Weights of a small transformer language model.
Size: 7 heads of 64 (1 for keys and values), MLP 1792 SiLU.
Architecture: LayerNorm before each block, rotary positions, no biases in attention or MLP, tied embeddings, attention and MLP in parallel.
Training: a variant of Adam for these matrices, 15119 steps.
MLP neurons of a small language model. Each row is named by its layer, matrix (up: input weights) and neuron, and shows model dimensions 149-276. Each number is 200 + 40 x the weight over its row's rms, rounded and kept within 0 to 999.
After each neuron's rows is what it responds to, as a language model described it from the Wikipedia text at the highest values.

L12.up1445,234,206,189,268,242,186,176,176,193,136,206,254,145,184,284,102,267,229,152,154,162,249,206,141,172,204,277,205,207,205,202,177,239,203,216,156,201,190,178,177,191,228,213,201,220,213,197,255,173,214,261,218,220,195,148,216,250,217,297,124,193,184,156,244,212,200,186,177,143,135,182,185,139,243,153,117,182,152,175,116,275,145,180,220,146,259,177,168,145,180,159,166,161,142,218,232,199,167,206,217,217,218,107,206,230,249,239,221,176,182,230,219,194,168,196,231,165,102,189,169,223,257,189,236,187,207,180,210
Verb-object and mid-word pieces. Object pronouns or names after verbs like tells and asked (tells him, asked him), and mid-word pieces before a suffix (reli-ef, de-fin-ition).

L9.up1049,143,187,249,235,196,177,201,164,178,181,190,186,168,240,170,159,227,210,111,180,156,227,115,219,236,253,207,161,255,172,242,243,275,218,154,171,219,196,191,244,193,303,244,186,209,215,170,215,160,270,200,244,163,163,139,205,172,199,202,171,190,193,219,158,273,190,217,215,185,191,154,244,199,146,191,245,221,244,179,194,251,167,186,202,248,140,155,179,129,183,160,241,188,175,272,208,170,270,174,197,273,176,142,253,175,145,190,265,199,186,221,235,217,189,248,215,258,212,270,137,196,221,223,204,180,229,200,197
Subject head before verb. Last token of a sentence subject, often plural or compound, just before its verb: wife (were), they (must), inhabitants (had); also word-piece fragments inside names like Al-Hilal, Cuenca.

L12.up883,183,167,198,175,214,212,204,207,237,199,209,172,99,208,124,196,142,218,126,197,171,194,229,202,276,194,159,176,194,151,181,193,142,90,216,258,192,262,155,220,169,233,147,231,198,237,190,260,153,184,219,172,123,221,165,186,173,121,209,198,205,308,176,226,176,176,231,215,178,243,183,158,188,244,170,146,208,173,94,252,239,199,229,181,230,154,241,161,189,271,199,231,116,279,165,211,194,97,197,240,208,208,230,238,209,268,215,212,201,189,258,264,274,187,260,228,231,197,139,227,226,205,184,170,179,240,241,174
Mid-word continuations, technical prose. Word pieces that complete or extend a word begun by the previous token, mostly in scientific text, e.g. c-y-cle, metabol-ism, dendri-tic; sometimes the function word after it, such as in or by.

L10.up1148,193,225,158,170,134,190,259,247,132,166,248,160,112,212,197,246,124,185,150,255,164,242,189,190,191,248,149,149,209,267,201,188,170,229,163,252,119,172,116,182,197,176,183,247,152,154,260,185,228,225,216,201,193,184,174,182,256,143,186,214,232,200,221,204,208,186,243,257,147,206,206,199,218,132,179,192,240,209,141,143,183,128,112,114,137,235,236,282,198,142,156,181,234,217,225,233,233,159,128,231,212,184,165,248,258,187,166,214,187,185,153,200,215,201,179,214,184,198,232,174,160,196,166,180,168,261,228,225
Mid-name continuation pieces. The second word piece of a proper name, most strongly the hyphen in Arabic al-/Al- names (Al-Hilal, Bab al-Hawa), also Babyl-on, B-ill-board, Balt-al-imore.

L12.up468,208,203,225,246,167,239,178,224,240,238,256,185,255,228,237,198,209,215,211,165,256,222,183,201,183,227,206,172,183,182,253,161,199,158,221,192,262,206,118,134,119,172,143,214,198,221,182,250,259,261,174,164,216,236,253,228,170,159,245,197,238,265,171,197,230,238,235,189,251,283,217,168,185,271,268,182,260,211,176,185,269,169,211,227,156,242,150,255,154,219,153,165,204,270,207,162,220,156,263,256,153,230,199,269,157,204,226,201,201,217,162,164,253,190,192,195,224,183,202,215,210,201,89,142,214,232,242,283
Empty table cells. Blank spaces between pipes in wiki tables such as election results or listings ("Informal votes | |"), plus scattered mid-word fragments like Se-at, Phanari-ot-es.

L10.up1239,177,178,220,215,195,231,220,173,215,214,274,217,156,224,188,170,173,180,201,151,142,240,192,139,240,134,185,203,222,204,158,223,221,118,236,173,186,264,268,154,204,155,155,226,197,211,265,111,227,262,140,214,232,181,195,173,239,168,206,208,197,183,251,231,155,129,209,183,200,195,210,222,166,265,191,182,199,156,205,216,212,165,173,241,200,176,227,214,254,243,249,255,115,252,249,204,174,106,162,160,171,210,202,186,171,183,145,243,171,177,194,251,165,219,228,144,247,236,249,252,197,225,264,221,135,139,162,239
Word starts and auxiliaries. The word-initial prefix con- (convince, concluded, converted), auxiliaries like has/had/began before a verb, and mid-word pieces of names in lists.

L12.up586,163,172,188,209,199,178,155,194,253,161,216,159,268,247,201,213,172,235,192,103,141,220,183,223,229,254,233,206,185,181,138,186,186,208,135,237,175,268,215,242,210,183,223,203,123,214,267,224,177,211,155,233,160,166,231,214,147,175,195,166,227,215,242,145,244,178,156,133,184,176,204,232,131,203,146,188,223,217,132,136,261,214,177,221,223,195,200,150,111,259,261,206,196,135,187,233,268,205,142,114,223,162,254,93,183,106,145,251,218,213,202,241,180,176,224,175,206,99,244,207,110,206,212,264,244,175,255,214
Mid-word name fragments. Inner word-piece fragments of multi-token words, especially Slavic "-ov" in Russian names and places (Saratov, Ivanova), plus Austria, Florida, medieval.

L10.up464,190,210,231,211,167,214,194,151,224,196,157,156,199,186,212,202,183,178,154,181,197,175,189,253,213,235,201,185,166,202,169,258,135,211,177,186,147,145,253,169,274,149,278,169,212,154,190,226,204,217,188,179,183,238,150,187,153,116,172,183,220,200,260,176,169,232,178,246,236,218,187,171,177,235,170,134,206,203,200,213,208,239,261,208,167,260,163,177,165,193,207,166,110,223,186,196,220,223,154,204,227,212,170,154,284,159,248,243,160,226,148,145,280,217,292,130,254,222,137,169,183,170,209,247,283,268,150,239
Descriptive links, name fragments. Function words and word endings in physical or architectural descriptions (surrounded by, features a, elevated), plus mid-name pieces like ab in Cabezas, Shabaab.

L10.up1172,283,181,210,154,161,161,214,156,231,182,212,146,206,227,169,198,227,248,172,214,209,183,240,248,197,210,173,219,217,194,140,278,180,154,277,191,203,231,263,244,221,251,229,294,175,236,183,221,154,193,121,136,225,307,78,157,219,197,147,203,222,149,161,130,156,197,122,244,200,191,248,219,245,223,177,217,210,112,207,188,210,256,252,207,204,224,240,169,208,236,240,169,204,201,197,238,194,137,214,257,234,186,179,216,224,178,180,213,152,144,228,257,91,192,173,216,162,196,202,162,180,191,180,244,265,235,238,226
Incomplete-phrase continuation points. Tokens that leave a phrase or word unfinished: prepositions before a noun (consumption of, used as, occurs with), opening brackets, mid-word pieces (oxi-di-zed, inc-id-ents).

L12.up880,157,180,178,238,236,150,224,191,250,234,157,233,180,145,216,273,189,140,186,133,159,262,139,207,152,149,153,152,213,177,210,209,173,192,213,124,212,234,137,117,200,187,204,272,221,179,234,219,186,195,189,114,145,168,201,276,129,235,163,213,151,250,211,196,175,203,171,125,196,137,213,228,155,166,178,175,144,208,228,179,161,198,169,161,215,224,157,224,166,215,202,162,177,177,219,226,166,233,262,172,181,274,227,192,124,196,177,238,174,223,269,208,128,151,205,130,179,179,139,198,160,237,170,241,144,227,229,260
Word fragments, table digits. Short opening or middle pieces of split words (Qing-sh-i, Kai-sh-ek, ch-all-enge, ex-plained) and single digits in Wikipedia table cells.

L10.up889,163,159,278,154,149,226,211,221,201,138,134,238,161,210,166,237,125,242,136,130,238,198,263,123,186,206,199,224,184,193,244,209,193,192,157,228,162,174,165,191,172,238,265,263,146,152,271,230,205,144,204,205,148,142,131,152,223,222,189,279,264,201,223,208,152,208,227,208,199,164,167,238,134,179,116,235,203,222,158,202,206,208,227,177,190,166,152,168,173,232,232,273,190,207,241,222,225,213,235,247,224,81,193,198,251,189,160,243,208,207,210,235,168,149,208,306,258,158,156,156,109,246,181,233,210,215,201,168
Verb-ending completions. Final pieces that complete a split verb, often a past participle before a preposition, such as dissol-ved, clos-ed, produc-ed, provid-e, or an object pronoun like him or them.

L12.up536,166,219,142,218,114,226,258,137,248,199,125,188,129,158,209,201,200,263,188,204,217,114,158,184,218,169,280,243,107,296,201,189,188,225,156,163,162,180,137,138,214,125,266,202,217,286,208,240,203,259,221,214,147,211,244,198,184,168,154,210,149,236,176,187,178,195,256,300,238,142,254,260,136,164,130,156,215,227,118,136,208,196,196,200,214,256,252,177,222,240,219,192,173,202,252,205,168,201,160,209,205,144,199,224,206,184,210,242,198,211,212,237,123,150,167,159,208,155,163,209,109,182,152,189,223,212,224,202
Digits in table numbers. Single digits inside numbers, mostly table cells after a pipe (attendance, records, times, 5,000, 41–37); also word endings like removed, eliminated, steps before to/of/from.

L10.up1705,225,189,212,198,155,178,144,249,153,203,189,105,169,123,260,196,210,201,172,233,174,228,195,158,180,257,161,234,222,247,158,173,154,162,151,191,162,176,149,267,212,246,197,257,196,202,244,262,128,209,202,142,249,178,209,188,256,166,251,255,202,143,205,195,191,195,221,91,207,132,207,213,198,116,247,189,291,142,167,166,143,243,221,238,157,183,215,222,166,181,150,248,194,228,211,199,248,200,214,267,247,210,222,176,229,184,153,240,177,165,262,191,217,269,221,271,262,240,236,227,188,237,185,159,228,186,186,235
Mid-word name fragments. Word-piece tokens inside a word already begun, mostly in proper names, acronyms and table entries, such as Sor-ap-ong, Bal-d-win, CS-F-2RB.

L9.up430,220,228,213,231,165,166,185,160,232,117,209,214,245,159,147,231,163,130,199,170,200,180,188,176,167,266,189,158,206,167,175,193,113,211,167,220,199,215,234,225,233,220,252,210,245,195,252,241,208,183,202,230,137,219,174,258,175,245,266,261,166,248,220,69,275,205,173,222,125,107,166,219,182,214,236,145,256,238,163,142,157,242,181,246,219,188,141,155,227,202,220,169,201,255,229,194,216,217,149,239,247,236,176,250,265,174,209,290,151,162,219,189,152,239,135,211,238,252,192,210,143,268,155,175,188,216,197,195
Noun-ending word pieces. Final piece of a multi-token noun that closes a noun phrase before a preposition or conjunction, e.g. commun-ity, comp-ound, wom-en, shr-ub.

L10.up526,202,207,184,214,229,133,160,209,138,207,145,168,252,156,174,201,279,223,185,217,214,239,185,235,139,230,140,160,204,215,221,151,99,249,222,214,172,224,216,203,186,153,231,256,208,185,281,211,187,252,114,219,251,243,217,173,218,178,148,225,214,182,201,178,216,172,170,179,148,214,240,210,217,169,221,151,178,183,148,176,240,236,206,247,134,155,188,152,204,161,230,138,114,229,250,192,215,148,184,201,245,170,241,259,196,150,180,305,251,184,169,167,189,168,206,207,250,173,212,135,181,231,238,204,167,172,244,150
Mid-word syllable fragments. Short vowel-consonant pieces inside words broken into several tokens, mostly names and place names, e.g. Lev(ittown), Call(ow)ay, Copenhag(en), Ang(el)es.

L10.up917,200,200,149,184,211,269,212,134,179,219,195,246,198,224,177,177,202,178,188,190,251,144,178,161,123,160,291,167,201,230,194,201,207,155,106,213,223,209,139,136,263,174,151,124,255,247,157,318,221,211,241,191,198,214,167,269,248,248,186,302,251,268,202,207,224,183,207,183,191,207,170,278,173,147,186,165,231,265,149,170,184,144,231,193,186,181,195,213,177,211,226,245,150,174,118,206,203,292,222,219,140,292,201,248,191,191,262,177,195,216,171,203,261,168,215,219,192,265,219,231,181,240,200,167,210,239,152,218
Digits in tables and statistics. Numeric digit tokens opening a number in tables, infoboxes and stat lists, often right after a cell bar, as in 2:39 or 3–1; it sometimes fires on word starts like k(illed).

L12.up294,205,143,177,186,187,210,213,222,196,202,242,217,261,284,162,184,93,185,241,217,99,143,251,252,237,126,255,111,285,173,176,207,252,104,158,191,274,169,197,185,224,195,223,166,153,195,162,239,171,184,199,120,187,214,241,227,202,215,240,199,155,228,258,231,203,157,216,218,133,220,172,233,216,154,229,126,215,156,153,190,218,246,188,267,222,253,160,290,161,265,216,211,127,190,159,200,148,211,268,188,189,235,130,160,196,202,105,236,210,196,171,261,149,224,178,177,219,163,243,234,216,212,232,180,215,242,168,191
Line-end markup and word-pieces. Closing markup just before a line break, such as a table row's final | or a subheading's closing ===, and also mid-word pieces after a word's first piece, as in Le-yland, R-uffin, qu-ality.

L12.up761,189,168,188,188,258,203,267,199,272,183,243,209,231,188,179,200,193,207,144,164,245,242,149,165,211,232,203,192,163,210,219,267,221,147,241,245,126,186,197,182,215,211,178,164,129,243,265,253,261,272,237,217,174,132,188,263,209,167,249,180,171,174,260,211,249,150,178,174,195,217,170,245,227,206,152,176,195,166,197,239,120,178,118,206,265,228,205,193,176,231,157,168,198,295,122,153,199,250,132,183,194,264,182,221,203,195,209,220,251,177,232,256,137,258,213,170,150,223,151,210,251,158,208,193,186,195,184,128
Word-completing subword pieces. Final or inner subword pieces that complete a common word split into fragments, often just before punctuation, as in bl|ood, whor|l, C|ard|inals, b|ed|s.

L9.up1723,167,229,236,221,228,192,224,184,238,198,253,230,196,206,239,161,205,155,114,196,256,184,214,239,162,242,192,149,145,215,185,174,155,232,186,228,232,194,185,265,242,214,185,245,131,235,189,191,154,157,148,133,188,209,129,169,195,260,181,149,184,168,124,141,203,239,253,145,197,221,233,207,200,126,176,123,186,172,146,200,239,253,111,240,205,160,187,192,171,195,254,223,231,261,173,208,221,149,193,276,168,194,184,191,269,157,221,224,216,163,277,184,203,209,202,177,223,204,176,246,187,222,103,135,185,169,199,189
Early fragments of names. Word pieces at or near the start of multi-token proper nouns such as surnames, places and stadiums, e.g. Cr in Croft, Gl in Gladstone, Vill in Villalobos.

L12.up736,226,198,158,152,140,157,236,232,242,266,250,226,172,165,144,189,184,117,216,158,249,238,174,154,191,201,140,206,150,211,173,167,148,170,143,246,245,139,215,192,241,166,232,204,167,209,281,208,232,266,160,197,139,186,233,191,221,257,214,170,193,231,239,169,187,209,232,154,223,178,170,174,215,107,193,200,289,176,129,205,217,220,186,234,131,257,177,203,245,201,193,192,205,278,179,196,218,199,171,179,178,111,151,278,206,191,218,215,253,211,154,239,164,200,212,136,203,167,264,231,198,222,251,135,224,268,194,192
Verb endings before "to". Final suffix pieces of split verbs (-ed, -ing) that are likely followed by to or toward, like head-ed, try-ing, mov-ed; more weakly, CJK byte pieces and apostrophes.

L10.up921,199,188,168,203,220,226,116,198,184,237,245,166,239,185,249,205,189,151,90,223,159,208,191,216,147,113,195,176,231,230,196,195,205,205,149,176,227,127,219,149,220,192,171,212,211,245,238,261,195,136,112,223,154,218,249,157,213,150,209,211,221,227,217,190,160,177,175,220,261,179,245,254,161,150,189,162,189,176,199,178,235,172,246,142,198,296,209,207,237,145,329,231,220,196,194,206,188,184,201,197,100,124,186,151,202,176,233,207,239,217,124,132,164,166,213,187,179,241,255,149,194,277,153,257,203,190,144,243
Possessive apostrophe marks. Apostrophes closing a proper noun, mostly possessive (Edwards’ delivery, Cosima's, tribe’s), plus closing quotes, table asterisks and scattered word-final endings.

L12.up846,176,188,163,176,183,213,245,230,222,234,263,187,159,142,162,237,206,223,187,221,169,204,227,241,217,189,155,210,186,193,192,212,233,103,105,230,212,186,240,230,184,263,195,268,125,253,154,188,132,183,195,161,210,185,194,136,205,211,262,193,163,249,183,165,239,221,296,261,241,174,183,268,261,99,230,285,232,262,150,186,171,140,181,221,249,278,242,276,194,113,116,155,217,203,221,261,145,257,205,145,109,170,199,175,145,80,133,218,157,170,195,194,235,216,226,250,221,198,225,258,179,249,137,178,196,246,206,188
Mid-word continuation fragments. Word-internal pieces completing a predictable word, especially the hyphen after Al/al in Arabic names (Al-Merrikh), plus h, g, und (amphibian, suggested, pundit); also table digits.

L12.up499,258,205,232,187,234,253,185,170,183,279,179,149,249,149,233,225,176,264,221,201,255,261,181,245,148,197,178,262,186,285,240,199,256,144,214,236,216,208,203,146,193,288,234,217,287,190,235,217,275,188,172,169,243,204,166,145,250,156,240,227,200,253,222,187,142,201,135,214,212,204,264,156,237,128,193,164,247,239,160,186,209,198,156,251,210,240,257,188,199,227,134,181,226,220,180,281,188,141,263,218,232,254,178,188,222,217,236,186,175,168,183,172,189,173,215,240,166,194,164,245,160,230,140,147,229,139,220,150
Mid-word name fragments. Short word pieces inside a longer word, mostly foreign proper names split into several tokens, as in Nar-es-uan, Anton-op-oulos, P-ap-ua.

L9.up1175,212,203,119,145,117,203,161,129,111,232,188,252,218,93,187,197,232,145,189,226,204,181,178,185,203,251,256,173,147,260,219,248,190,238,215,252,280,194,232,162,293,190,249,159,207,207,279,166,199,234,202,173,190,221,198,192,205,192,281,237,159,225,130,213,152,181,165,206,212,195,253,173,146,153,185,198,308,196,195,178,285,136,204,120,190,194,148,222,204,241,225,172,161,210,186,141,242,163,211,237,181,191,218,162,165,136,198,149,225,183,134,177,207,138,222,136,229,194,247,253,206,219,177,154,232,170,236,197
Non-ASCII byte fragments. Partial UTF-8 byte tokens of non-Latin or accented characters, mostly Chinese/Japanese names in parentheses, also Greek letters, diacritics (š, ć, ă), IPA.

L10.up897,161,209,111,227,89,157,233,247,209,167,258,209,171,221,238,194,159,182,185,173,151,180,198,214,164,192,153,125,192,106,164,266,203,198,184,168,165,272,198,179,130,179,223,280,236,173,176,212,146,252,145,197,206,196,216,206,193,208,190,232,186,155,210,179,179,146,156,227,184,188,194,260,190,155,243,239,214,144,200,231,228,242,300,149,143,193,233,197,275,172,236,203,199,267,217,226,251,205,182,219,178,278,189,216,209,200,172,211,119,193,248,201,116,226,216,149,206,172,249,195,207,179,210,217,210,270,147,113
Romanized Asian name fragments. Mid-word pieces inside romanized Japanese and Chinese names and places, such as Mit-su-hiro, Qing-d-ao, Bei-j-ing, and Hig-ash-iiyayama.

L10.up556,217,164,191,155,196,187,241,170,199,272,194,206,244,207,141,126,265,246,126,223,206,240,248,291,214,110,208,210,157,187,206,239,190,180,222,192,219,246,142,183,100,202,151,192,207,208,227,158,283,213,236,175,151,127,152,222,183,224,281,247,209,303,170,196,160,243,137,193,170,241,156,229,176,236,224,140,290,200,234,223,142,114,167,242,140,164,237,189,231,243,230,243,198,228,187,224,182,193,226,210,145,289,151,253,278,207,275,235,185,210,213,216,200,238,232,146,229,205,216,199,188,229,202,114,200,193,126,207
Mid-word fragments, directions. Word-internal subword pieces that complete a common word, especially compass terms such as nor-th, w-est-ern, West Ham, plus hy-per and fi-er-ce.

L9.up1646,277,205,159,217,165,251,205,165,202,179,266,159,189,202,213,269,249,261,198,156,200,207,243,190,238,232,211,171,197,201,159,209,187,105,222,251,239,123,295,139,288,234,203,194,163,252,216,212,202,144,208,126,194,198,218,279,120,234,195,173,225,191,222,189,189,108,180,194,149,151,218,201,127,141,254,153,209,156,185,222,220,163,197,201,214,226,184,226,217,165,150,125,148,187,114,138,246,217,233,212,193,249,188,127,208,222,215,228,263,147,163,179,178,233,187,231,259,185,210,185,154,195,219,219,207,128,174,191
Heading closers and mid-word pieces. Closing === or == markers ending Wikipedia section headings, such as ===Havana===, plus mid-word fragments of names and words, such as Di(Vincenzo), Sy(stems), con(di)tioning.